Weights of a small transformer language model.
Size: width 160, 2 heads of 64 (1 for keys and values).
Architecture: LayerNorm before each block, learned positions, tied embeddings.
MLP neurons of a small language model. Each row is named by its layer, matrix (up: input weights) and neuron, and shows model dimensions 80-143. Each number is 200 + 20 x the weight over its row's rms, rounded and kept within 0 to 999.
After each neuron's rows, "fires in" lists the words (lower case) most often at its 100 highest values on Wikipedia text that the model never trained on.

L3.up2,225,193,195,194,178,196,195,202,187,199,183,207,206,204,201,184,197,227,218,211,153,188,229,212,248,222,205,227,212,202,181,185,225,194,211,192,192,200,167,182,197,213,205,168,180,204,182,188,225,219,168,207,184,234,206,219,200,194,199,202,185,217,233,215
fires in: "more", "also", "most", "later"

L15.up72,228,234,184,181,215,171,180,187,202,201,184,198,187,196,192,211,182,193,195,215,198,173,182,181,168,212,190,202,169,190,229,181,167,192,176,202,203,216,197,234,181,211,209,249,180,196,204,219,179,190,206,201,236,201,201,202,223,197,215,213,203,193,231,204
fires in: "at", "in"

L3.up53,206,219,203,211,207,179,156,186,201,166,217,220,201,200,209,232,204,161,206,170,232,192,214,194,194,216,248,186,219,182,191,199,212,207,135,177,200,195,209,217,226,231,204,210,214,204,209,214,206,195,227,214,179,182,221,196,160,213,181,221,176,185,205,206
fires in: "of", "to", "against", "than", "for"

L3.up39,182,182,193,194,213,181,185,229,198,192,190,193,168,169,248,194,225,194,206,191,194,207,211,219,207,239,213,199,232,245,179,196,199,157,223,183,185,193,185,179,207,174,201,200,166,196,177,198,198,159,211,213,214,224,233,226,182,175,177,209,173,201,185,212
fires in: "and", "ajax", "other"

L3.up60,176,247,194,178,193,210,177,219,224,200,231,196,236,200,165,214,172,216,172,196,202,201,220,181,210,201,225,198,242,167,176,177,191,168,171,203,193,201,213,218,177,238,176,205,199,183,196,236,181,202,188,212,190,214,213,228,194,195,166,201,204,188,190,206
fires in: "that", "to", "with", "of", "given"

L7.up204,195,155,196,211,202,196,220,160,214,194,167,193,156,228,186,226,211,219,187,156,191,188,202,185,185,218,220,199,210,198,178,194,206,232,182,214,223,210,226,228,199,218,211,222,216,182,199,171,203,193,203,206,168,250,187,183,189,178,205,219,221,158,195,190
fires in: "from", "with", "they", "by"

L10.up84,197,187,214,196,197,191,144,201,198,208,188,166,193,234,253,210,209,211,221,186,196,153,216,237,178,227,220,183,192,234,169,201,197,185,175,219,189,197,237,212,194,176,197,174,192,202,179,202,199,199,203,214,218,210,194,173,182,152,197,208,206,212,186,212
fires in: "the", "first", "other", "next", "current"

L14.up509,216,201,191,225,210,228,186,184,190,208,199,210,196,132,187,221,194,218,176,204,199,173,219,191,188,195,184,185,228,197,226,213,221,196,230,213,236,216,180,231,214,240,196,177,238,196,229,230,164,201,209,203,216,185,221,209,165,193,207,213,197,214,207,197
fires in: "an", "released"

L15.up303,219,196,190,192,220,206,203,188,209,182,182,190,201,221,195,222,187,217,233,221,181,210,205,215,208,202,210,211,188,179,181,175,169,211,175,230,212,203,163,142,224,154,182,198,224,205,185,188,220,150,188,223,208,206,230,214,228,175,277,219,223,189,242,242
fires in: "of", "in", "to", "for", "with"

L12.up325,192,186,239,208,192,195,223,198,207,228,205,228,176,221,221,205,222,194,143,176,202,188,225,189,211,213,225,204,197,193,180,216,206,204,202,189,228,196,225,220,193,183,196,179,176,220,199,162,197,210,197,201,142,212,196,196,208,186,215,175,176,192,173,220
fires in: "of", "with", "by"

L5.up618,196,209,178,198,201,207,244,236,179,207,174,217,184,212,221,201,216,197,198,195,204,180,245,232,190,202,197,190,213,190,208,195,203,177,236,188,204,191,162,245,213,199,223,228,171,212,166,198,194,195,205,222,179,185,226,228,183,220,201,214,173,214,209,210
fires in: "and", "of", "as"

L3.up31,224,220,196,201,241,192,198,229,166,169,221,200,207,175,191,197,239,185,213,190,199,220,197,187,183,245,207,230,197,227,222,212,190,184,209,198,235,188,198,194,186,226,175,196,201,230,176,184,211,223,201,217,222,194,209,173,196,178,206,160,195,174,226,212
fires in: "of", "for", "in"

L3.up516,186,219,152,240,187,205,160,204,193,213,195,195,215,206,190,211,212,202,183,208,190,196,186,185,220,194,203,191,218,214,209,203,195,198,193,168,216,227,201,232,160,228,171,229,192,182,187,197,210,216,216,191,221,170,186,203,163,204,208,187,227,211,223,191
fires in: "de", "a", "there", "the"

L3.up121,181,205,184,213,205,184,199,207,189,193,204,221,211,184,198,232,223,166,177,202,197,147,199,188,205,181,201,171,201,183,152,217,214,217,232,214,207,190,237,194,211,227,194,228,220,176,205,214,192,193,232,221,200,187,192,178,200,198,186,216,206,200,201,212
fires in: "that", "of", "to", "acquired", "vs", "for"

L6.up555,211,238,181,173,204,202,172,217,189,203,203,189,203,201,166,208,223,177,219,181,178,220,201,186,214,224,167,186,216,222,196,188,169,213,220,182,206,231,178,172,203,178,217,193,203,200,217,214,209,203,179,184,179,229,173,236,208,181,197,207,218,192,199,162
fires in: "her", "him", "as", "it", "name", "out"

L5.up153,191,182,241,194,194,193,172,193,215,224,199,205,177,207,189,209,215,189,227,192,190,195,198,186,187,201,202,218,188,232,181,195,222,192,188,194,215,219,153,185,187,222,161,154,217,181,202,207,189,201,214,209,186,215,228,218,156,182,202,200,173,193,168,229
fires in: "an", "such", "a", "one", "middle", "first"

L2.up420,227,196,184,201,207,205,251,206,182,182,203,186,203,215,182,194,209,204,202,199,190,226,200,216,189,183,206,204,229,195,199,235,202,189,187,219,171,199,182,215,181,220,235,243,217,197,210,176,178,157,210,178,182,208,204,225,179,152,206,206,198,222,212,195
fires in: "by", "with", "uk"

L7.up586,199,198,210,206,204,167,218,202,188,214,221,203,201,205,186,262,216,198,223,178,192,199,187,216,176,192,207,160,183,185,212,221,223,213,216,204,190,183,204,182,211,177,196,230,192,210,210,216,203,185,189,215,172,198,205,207,226,198,243,229,201,193,172,177
fires in: "of", "in", "for", "at"

L11.up495,167,201,202,182,201,206,191,171,225,210,181,182,213,177,175,181,196,183,237,205,182,187,195,186,216,230,209,164,229,199,212,235,193,184,170,183,171,185,222,199,208,217,217,199,241,193,204,207,182,185,201,230,213,214,205,225,171,177,237,165,216,193,174,237
fires in: "that", "in"

L2.up89,225,171,175,196,203,191,180,197,136,219,197,209,199,196,200,221,193,182,209,184,210,195,214,187,181,213,214,197,191,206,237,184,184,236,197,190,193,174,196,205,186,200,193,190,176,200,196,195,212,222,210,204,196,195,174,206,169,192,212,195,244,230,231,165
fires in: "it", "there"

L11.up509,217,189,200,225,201,208,210,190,153,188,197,193,184,213,191,193,180,168,212,210,197,205,196,165,191,208,244,221,250,198,196,205,188,194,185,214,227,211,224,191,188,170,201,245,228,179,191,193,196,179,177,192,165,205,191,216,160,195,215,172,225,217,215,202
fires in: "their", "in", "this", "she", "by", "released"

L15.up496,192,202,228,192,189,201,186,247,195,209,220,230,194,194,186,205,220,183,169,182,219,194,195,208,193,175,196,182,194,213,186,161,204,198,218,197,199,201,214,179,159,185,209,158,211,203,222,216,191,172,174,219,224,237,211,229,210,219,224,174,202,193,213,216
fires in: "when", "became", "was"

L12.up341,209,225,178,183,211,193,184,175,181,177,256,197,186,222,218,161,200,225,226,220,214,206,169,219,235,212,156,224,203,186,207,186,189,202,197,222,190,227,187,157,199,217,187,210,218,196,187,201,206,180,228,209,195,167,206,203,174,176,204,218,179,212,179,237
fires in: "his", "first", "their", "the"

L13.up438,166,194,193,221,189,181,191,199,188,200,201,185,223,223,223,213,219,192,209,267,207,212,194,198,187,202,164,192,228,197,193,214,215,200,194,189,193,216,208,230,190,221,186,193,220,172,204,233,169,227,239,195,196,186,191,198,149,227,233,184,190,132,222,226
fires in: "an", "to", "be", "a"

L14.up158,215,222,199,201,198,232,200,204,183,160,235,195,174,227,208,180,195,217,194,164,193,214,195,197,190,177,198,230,201,200,200,233,201,165,200,162,213,224,204,226,230,183,211,197,250,232,210,175,220,200,193,206,211,171,217,214,187,224,221,209,193,180,210,190
fires in: "an", "by", "for", "to"

L10.up590,229,215,219,156,193,207,233,202,188,184,191,195,172,213,213,186,197,213,247,214,209,211,178,253,214,210,211,172,197,215,200,207,195,185,185,180,200,197,163,205,202,187,191,202,192,171,193,166,232,197,223,209,163,214,194,174,182,214,220,193,227,174,201,228
fires in: "to", "and", "the", "a", "with", "by"

L13.up402,176,195,223,208,210,189,195,203,196,188,240,177,191,217,165,150,247,208,185,208,229,208,225,175,182,193,204,191,208,180,192,184,218,215,223,181,215,206,178,222,179,190,213,185,256,205,185,223,231,183,226,206,220,196,211,181,183,224,209,170,218,192,220,192
fires in: "a", "in", "on"

L5.up435,181,194,167,185,186,187,209,229,186,191,222,196,223,220,199,223,185,176,235,200,183,187,204,176,216,216,227,194,204,196,211,223,150,199,180,201,211,212,174,206,168,200,229,185,194,199,185,153,217,167,184,209,196,178,222,196,197,181,206,227,218,230,205,217
fires in: "by", "various", "digital", "among", "on"

L12.up311,178,233,218,220,194,179,208,166,231,231,192,216,200,200,195,202,222,196,168,193,232,206,206,214,227,198,220,216,184,213,210,206,211,210,190,186,231,200,213,199,193,177,239,212,221,210,192,214,223,164,190,179,200,203,242,223,197,199,169,199,198,210,196,210
fires in: "of", "in"

L5.up263,174,214,225,221,207,178,203,193,188,215,216,224,263,194,201,224,201,208,182,219,196,226,202,197,197,194,175,207,212,224,198,221,211,192,187,174,187,171,207,205,171,207,181,167,219,183,177,215,219,204,201,217,187,233,189,165,171,215,221,221,239,239,210,151
fires in: "also", "later", "indicated", "reported"

L7.up149,230,186,202,209,210,195,158,212,215,204,224,219,169,201,181,200,182,237,184,220,168,228,193,220,192,185,189,223,223,189,206,200,177,186,200,207,199,215,149,199,206,168,189,172,225,230,193,205,255,161,224,216,208,204,211,232,189,191,185,179,193,203,169,185
fires in: "of", "two", "three", "one"

L18.up616,184,225,192,202,186,226,170,231,199,204,196,207,185,195,212,191,179,218,205,200,202,183,144,206,166,188,251,223,210,194,173,201,203,203,195,219,207,166,210,204,184,225,174,178,227,234,201,222,191,172,193,189,189,190,198,185,173,186,203,214,185,195,185,195
fires in: "his", "year", "no", "fw"

L3.up605,199,194,203,203,171,217,198,221,206,246,234,231,238,237,186,204,182,188,227,185,179,233,209,233,231,184,179,171,228,182,205,205,178,199,179,190,206,205,197,180,199,222,185,199,254,212,221,222,155,231,177,228,203,237,195,200,201,208,215,186,218,194,203,173
fires in: "as", "became"

L3.up213,222,189,240,178,229,200,238,212,216,191,154,210,169,221,214,209,188,208,237,189,226,202,185,245,194,206,194,182,191,196,205,209,206,217,197,190,206,189,191,201,177,151,176,226,204,220,195,188,206,172,208,224,206,183,203,219,186,202,221,206,180,200,201,250
fires in: "in", "of", "for", "named", "to"

L11.up4,208,230,192,214,202,185,206,216,220,236,159,165,200,209,205,188,235,190,181,240,174,204,196,202,193,196,203,195,184,194,169,200,206,169,220,175,210,205,215,210,186,191,201,188,203,214,211,161,205,225,186,241,204,212,224,218,180,224,253,197,172,172,199,164
fires in: "been", "to", "that", "be"

L5.up430,215,213,183,192,210,191,198,249,217,174,246,206,202,175,223,250,217,201,190,225,203,188,199,215,208,195,230,199,207,173,178,220,190,208,199,181,198,221,223,215,231,219,216,202,166,201,205,226,172,168,214,173,191,218,226,173,195,205,229,190,216,212,181,201
fires in: "as", "school", "of", "for"

L6.up580,203,220,195,225,189,181,214,179,213,194,180,184,192,171,193,216,256,208,208,215,179,194,208,222,221,220,203,209,210,156,198,218,165,172,198,248,213,200,171,194,198,200,191,202,201,194,222,211,229,198,179,215,194,226,173,245,168,178,186,155,190,190,212,161
fires in: "which", "of", "to"

L5.up588,213,232,189,169,187,201,174,217,215,190,251,229,189,178,218,213,205,214,177,210,171,184,224,203,202,210,196,224,201,178,214,206,199,198,222,242,186,196,189,218,194,225,209,198,171,207,201,198,204,207,219,154,183,193,203,179,163,190,198,185,180,200,163,177
fires in: "of", "more", "for", "million"

L15.up273,192,207,216,220,236,215,158,164,221,215,203,205,173,191,220,190,161,177,208,203,186,178,197,211,209,203,234,191,229,194,171,192,221,214,255,186,218,174,158,198,193,203,149,188,215,226,187,203,160,189,165,194,198,224,209,201,218,199,203,187,205,194,199,196
fires in: "be", "being", "been", "was", "were", "also"

L3.up170,198,206,203,190,214,195,184,193,207,178,228,196,213,180,173,196,209,178,200,191,223,183,217,224,212,192,185,180,225,173,190,232,215,203,141,219,205,158,208,196,208,205,149,202,194,196,210,217,192,206,214,201,164,174,195,219,226,211,223,165,145,192,172,228
fires in: "from", "with", "to", "for", "leave"

L7.up421,196,192,211,208,190,215,183,182,146,216,210,231,212,213,185,209,210,214,165,229,209,196,232,193,192,159,209,217,196,205,196,184,183,227,171,201,185,277,222,214,199,213,178,161,233,212,189,194,201,208,198,207,213,178,180,219,192,178,212,182,193,160,204,200
fires in: "of", "an", "to", "a", "my"

L15.up46,200,198,204,235,193,198,197,199,195,223,194,180,191,206,206,172,188,239,184,149,189,230,245,219,203,224,204,204,227,209,242,194,213,196,199,233,239,184,191,173,202,192,188,200,202,188,162,203,203,225,174,229,187,237,209,182,189,198,222,188,198,209,224,179
fires in: "in", "of"

L15.up61,203,226,230,216,184,217,193,215,211,217,199,180,219,171,187,221,167,181,229,179,218,215,173,187,219,247,224,214,209,195,190,186,208,175,166,183,199,206,211,181,220,199,205,204,218,201,206,212,189,166,204,198,176,215,191,208,242,219,232,181,204,163,200,209
fires in: "is", "that", "when", "find", "if", "was"

L8.up572,178,214,185,220,199,203,168,189,202,176,214,177,190,196,184,173,183,196,194,222,205,215,230,188,198,257,222,208,227,149,211,207,206,217,213,172,218,208,191,167,214,184,189,181,177,201,211,211,209,173,193,179,190,165,190,213,172,192,203,216,193,199,225,214
fires in: "the", "a", "his", "her"

L6.up407,189,232,222,202,208,197,187,253,208,212,199,213,203,234,198,195,197,202,176,189,190,207,172,204,242,191,207,201,187,196,232,213,203,219,176,168,186,174,223,197,195,230,208,197,212,216,201,202,188,177,207,169,187,202,219,200,177,206,172,174,212,202,197,202
fires in: "of"

L3.up537,206,205,216,173,194,209,219,224,201,203,181,201,233,177,197,205,204,206,176,208,220,186,225,218,194,226,197,208,207,216,195,224,173,185,232,198,213,188,182,204,206,203,211,238,213,214,205,221,172,180,223,187,176,213,185,175,194,147,215,174,200,218,208,225
fires in: "with", "is", "by", "are", "to"

L14.up588,228,200,191,185,213,183,222,202,221,188,215,174,163,176,164,188,183,209,200,227,169,169,189,243,186,231,186,242,195,194,227,208,166,199,153,211,210,210,198,186,210,204,196,212,177,203,185,175,186,190,221,240,165,227,219,200,197,179,214,231,189,200,225,169
fires in: "in", "to"

L7.up225,215,192,185,201,193,192,184,220,195,207,230,176,204,185,196,214,184,187,225,207,215,224,203,207,205,223,183,191,184,191,182,177,195,162,213,190,208,216,197,160,207,197,192,215,191,183,201,207,214,164,253,255,224,213,211,207,184,207,214,154,174,194,158,155
fires in: "s", "of"

L14.up343,216,199,224,217,193,217,204,176,160,205,213,239,163,208,188,211,199,212,190,191,196,201,182,223,221,183,239,217,182,197,220,148,186,210,186,193,188,210,236,185,213,172,234,192,206,205,203,219,203,163,223,224,201,222,237,222,203,183,256,205,180,178,208,200
fires in: "to", "of", "with", "by"

L8.up500,214,204,195,185,202,195,177,205,195,185,171,185,205,198,244,203,192,223,234,219,195,188,197,186,174,182,198,197,193,211,176,200,195,236,215,187,233,193,222,188,191,194,183,194,198,185,179,180,178,216,187,202,210,192,190,233,202,173,205,192,161,158,166,202
fires in: "to", "they", "s", "which", "he", "most"

L2.up587,225,179,233,187,189,165,181,176,180,230,190,198,214,203,199,196,168,215,223,204,160,202,187,174,203,214,240,186,187,202,226,206,189,240,185,208,181,202,222,209,204,200,155,194,208,210,177,222,197,206,192,217,195,187,182,212,165,234,244,210,188,204,194,203
fires in: "it", "this", "addition", "new"

L15.up133,206,186,237,193,215,193,225,180,191,170,223,186,196,225,210,199,221,199,204,204,188,209,155,191,226,229,204,239,169,217,193,215,210,163,184,192,202,197,171,207,208,192,176,166,201,198,232,203,226,165,203,184,181,196,202,204,179,223,211,187,199,198,224,210
fires in: "on", "in", "after", "for", "at", "by"

L3.up262,224,211,202,184,219,209,195,182,188,198,192,211,190,198,167,201,144,171,183,211,219,195,206,178,204,204,218,196,179,183,176,194,218,234,219,182,208,215,189,176,205,210,153,234,187,203,194,213,210,197,223,185,189,174,194,233,225,200,201,156,209,210,218,218
fires in: "being", "was", "of", "were", "be"

L13.up44,214,228,176,170,208,217,193,200,212,249,175,207,162,191,184,203,203,190,222,206,199,172,226,199,193,198,196,217,200,217,201,191,226,202,231,197,175,206,198,162,187,236,166,187,184,211,222,213,212,198,209,212,191,220,202,201,217,213,232,231,233,195,196,200
fires in: "were", "was", "workshop", "roosevelt", "had"

L6.up615,183,261,217,194,188,170,183,215,173,183,208,205,204,206,202,181,176,217,211,203,166,206,212,202,201,185,177,200,181,176,180,197,208,216,204,237,213,198,194,199,187,207,191,202,197,166,213,200,163,175,201,210,221,192,196,242,200,192,235,184,207,182,173,175
fires in: "s"

L15.up211,209,197,183,187,226,208,167,187,238,222,208,231,188,199,224,190,230,203,181,197,219,186,184,195,192,181,165,177,206,190,209,207,208,222,188,187,197,207,211,204,184,173,205,212,226,199,179,186,187,175,241,206,185,216,174,198,207,245,182,175,215,225,206,220
fires in: "as", "the", "in", "a", "to", "that"

L10.up436,167,152,184,183,219,176,227,203,176,174,186,167,223,199,233,224,207,208,193,201,192,170,211,220,168,217,228,196,204,189,212,220,202,260,183,197,184,217,207,207,179,220,188,204,216,200,227,191,191,203,196,200,192,197,214,169,203,218,240,220,204,215,220,201
fires in: "for", "and", "of", "their", "its"

L12.up260,225,189,176,201,221,181,178,166,179,220,157,201,211,191,179,207,174,189,187,191,199,198,222,211,185,178,204,202,196,184,225,249,187,203,193,231,201,181,175,225,207,248,176,200,186,197,173,157,194,198,211,228,205,141,231,188,182,201,202,166,188,194,215,222
fires in: "an", "is", "the"

L2.up527,214,214,175,216,210,181,192,200,189,203,207,211,197,196,195,225,198,203,203,210,181,210,209,159,207,198,230,220,230,200,160,198,203,190,218,217,201,188,195,185,203,216,200,164,208,223,153,172,191,237,199,178,219,226,200,213,225,197,211,209,182,210,242,175
fires in: "well", "most", "main", "far", "common", "more"

L3.up582,213,197,172,188,221,168,182,187,230,231,217,192,195,215,206,203,157,203,219,195,234,207,218,217,211,211,201,201,191,226,213,206,206,208,193,188,229,222,213,182,199,186,227,208,230,235,214,194,205,219,189,209,185,213,196,211,178,199,184,183,207,210,175,206
fires in: "world", "made", "african", "in", "make", "as"

L6.up595,197,193,217,214,227,200,196,213,182,189,207,222,185,195,189,201,223,203,216,205,196,238,187,227,184,165,208,207,202,196,178,204,176,199,173,227,219,226,200,203,186,192,175,210,212,172,193,192,203,212,209,184,212,188,198,208,187,210,194,175,226,211,202,162
fires in: "of", "from", "at", "in"

L14.up435,234,181,202,195,189,221,155,200,187,193,170,234,201,213,179,223,195,184,224,243,229,184,229,228,188,208,169,206,224,201,206,184,180,169,178,196,230,213,206,214,194,196,175,183,237,197,241,221,197,193,192,208,197,224,195,221,193,185,153,204,159,203,202,187
fires in: "an", "one"

L3.up512,227,208,199,188,210,224,182,213,186,197,195,200,188,191,216,203,197,206,193,166,205,210,217,217,218,211,202,168,227,193,206,215,207,204,177,218,210,202,188,180,174,207,171,191,188,179,190,205,203,178,211,226,176,185,179,202,178,162,192,161,215,209,191,175
fires in: "of"

L3.up297,176,203,186,217,213,231,240,177,160,227,204,197,190,184,195,215,243,186,192,201,213,186,182,208,198,187,215,193,227,204,207,206,195,169,206,211,182,217,227,195,206,208,199,201,219,216,229,206,192,177,226,171,162,200,219,208,208,210,191,197,194,209,225,189
fires in: "by", "with", "gbr", "usa", "from", "incumbent"

L10.up239,188,206,179,172,165,208,182,189,204,230,194,202,195,234,174,208,202,219,184,190,188,163,219,181,226,218,228,167,217,226,226,184,208,212,196,217,218,190,197,174,169,212,223,210,192,197,192,182,220,195,181,246,208,192,188,221,209,230,207,194,220,209,212,191
fires in: "as", "of", "time", "to", "chip"

L5.up296,186,219,200,211,191,183,175,179,239,188,190,199,175,208,160,207,171,168,199,226,200,201,221,197,231,191,185,158,202,185,203,195,218,197,168,203,214,198,208,208,210,227,188,227,187,174,188,194,189,157,184,204,233,177,227,190,187,204,224,187,193,220,225,203
fires in: "became", "a", "of", "become", "to", "are"

L6.up115,180,219,236,187,209,220,182,211,187,219,201,172,172,226,204,186,183,214,204,169,198,181,212,221,214,197,259,211,254,186,215,201,191,181,198,224,202,187,191,217,192,205,233,209,196,202,171,216,244,191,218,199,213,209,175,218,202,175,177,211,202,210,229,210
fires in: "of", "with", "to", "the", "including", "such"

L7.up387,231,204,213,203,247,183,189,232,213,196,239,181,179,221,201,211,249,219,192,192,249,202,186,215,179,185,202,175,207,181,189,187,197,190,182,221,224,211,171,194,161,171,196,213,182,160,239,213,184,204,198,187,214,217,186,197,178,203,193,186,185,202,185,191
fires in: "of", "finnish", "downing"

L15.up551,198,186,155,232,213,184,186,195,194,230,178,184,238,169,178,218,193,171,205,234,198,208,218,191,152,160,234,193,217,189,190,168,174,195,169,178,207,192,209,223,213,198,183,175,191,202,198,159,193,177,229,234,199,184,190,181,186,221,226,179,227,214,258,202
fires in: "the", "des"

L10.up320,186,227,211,210,192,202,207,203,218,196,154,207,206,223,200,205,199,206,178,208,217,176,195,192,208,231,185,196,186,202,205,208,185,201,207,187,182,209,176,214,216,185,216,180,236,166,176,209,198,208,178,203,185,155,192,243,171,193,204,173,250,196,207,252
fires in: "the", "at", "in"

L3.up603,225,233,203,179,224,207,175,227,218,220,233,189,193,181,198,204,247,190,212,207,218,196,160,222,181,209,177,245,209,191,195,170,171,183,208,211,219,186,179,182,174,169,183,204,219,228,180,184,186,245,224,212,210,177,201,218,194,202,221,163,228,181,168,202
fires in: "of", "for", "in"

L2.up165,225,198,214,209,182,199,151,216,201,179,210,178,196,157,177,196,174,243,210,227,175,197,165,194,194,200,251,208,207,197,201,205,196,186,200,183,211,194,229,197,202,211,220,203,214,179,217,191,187,173,213,190,211,183,200,197,227,192,213,202,194,212,214,221
fires in: "if", "while", "although", "though", "whom", "believed"

L6.up457,215,213,212,208,197,197,174,194,185,209,192,201,236,190,177,213,196,178,202,212,184,209,205,228,184,196,204,182,200,204,223,223,177,234,183,185,185,195,233,182,204,231,228,150,201,196,191,210,230,212,227,231,186,223,194,202,215,187,234,215,188,177,188,181
fires in: "also", "only", "again", "then", "later", "disappeared"

L2.up407,178,185,193,180,189,216,214,207,195,200,210,190,212,188,195,201,201,204,197,183,216,190,193,209,219,176,186,191,240,179,175,192,199,219,205,194,189,229,212,188,186,216,203,233,211,182,216,194,165,154,189,159,177,203,195,198,173,191,200,171,238,201,202,195
fires in: "with", "daughter", "winner", "received", "hold", "married"

L14.up590,218,204,219,171,197,219,199,217,217,222,228,222,175,208,170,204,213,204,166,159,210,159,244,174,181,238,172,208,204,187,195,170,231,195,182,174,190,227,196,181,161,188,176,209,221,186,195,163,200,157,198,191,224,237,228,198,201,205,193,183,217,210,191,210
fires in: "being", "been", "to", "is", "was"

L3.up385,220,203,227,185,231,197,203,256,212,208,255,199,190,198,203,162,216,223,175,196,205,204,171,196,189,201,184,207,223,173,227,199,210,199,176,202,201,173,189,205,185,178,183,200,205,194,207,200,190,183,181,201,176,193,231,205,194,210,226,190,209,211,242,210
fires in: "to", "by"

L9.up92,193,201,227,197,207,174,216,185,209,218,200,196,177,224,187,253,229,221,218,195,233,208,164,216,205,194,220,188,176,200,181,209,236,184,233,221,202,162,214,215,213,169,207,191,206,203,190,214,203,212,222,220,187,199,213,191,220,209,212,204,182,201,188,189
fires in: "the", "in", "of", "at", "s"

L18.up59,173,210,210,227,193,231,189,228,191,190,181,213,212,199,177,172,173,161,175,201,237,198,196,185,161,181,184,183,222,202,196,233,190,210,224,165,237,178,213,264,195,186,196,204,197,197,191,199,217,181,214,214,190,178,207,215,196,201,213,214,224,173,213,190
fires in: "an", "the"

L8.up187,176,170,179,152,215,164,215,213,207,191,226,188,187,193,157,207,175,206,192,235,193,195,221,195,207,217,196,193,222,175,172,236,198,211,186,185,199,227,186,182,193,192,195,198,195,197,238,181,197,220,189,187,188,249,202,233,234,196,201,180,186,196,165,191
fires in: "in", "to", "on"

L6.up421,190,201,182,194,191,214,217,184,214,184,224,207,179,226,242,228,205,218,208,220,198,197,156,226,207,208,222,197,185,183,208,189,186,209,151,191,184,203,234,153,176,161,156,214,186,191,163,188,242,180,224,210,159,219,203,206,192,166,204,235,178,215,201,208
fires in: "and", "to", "before", "except"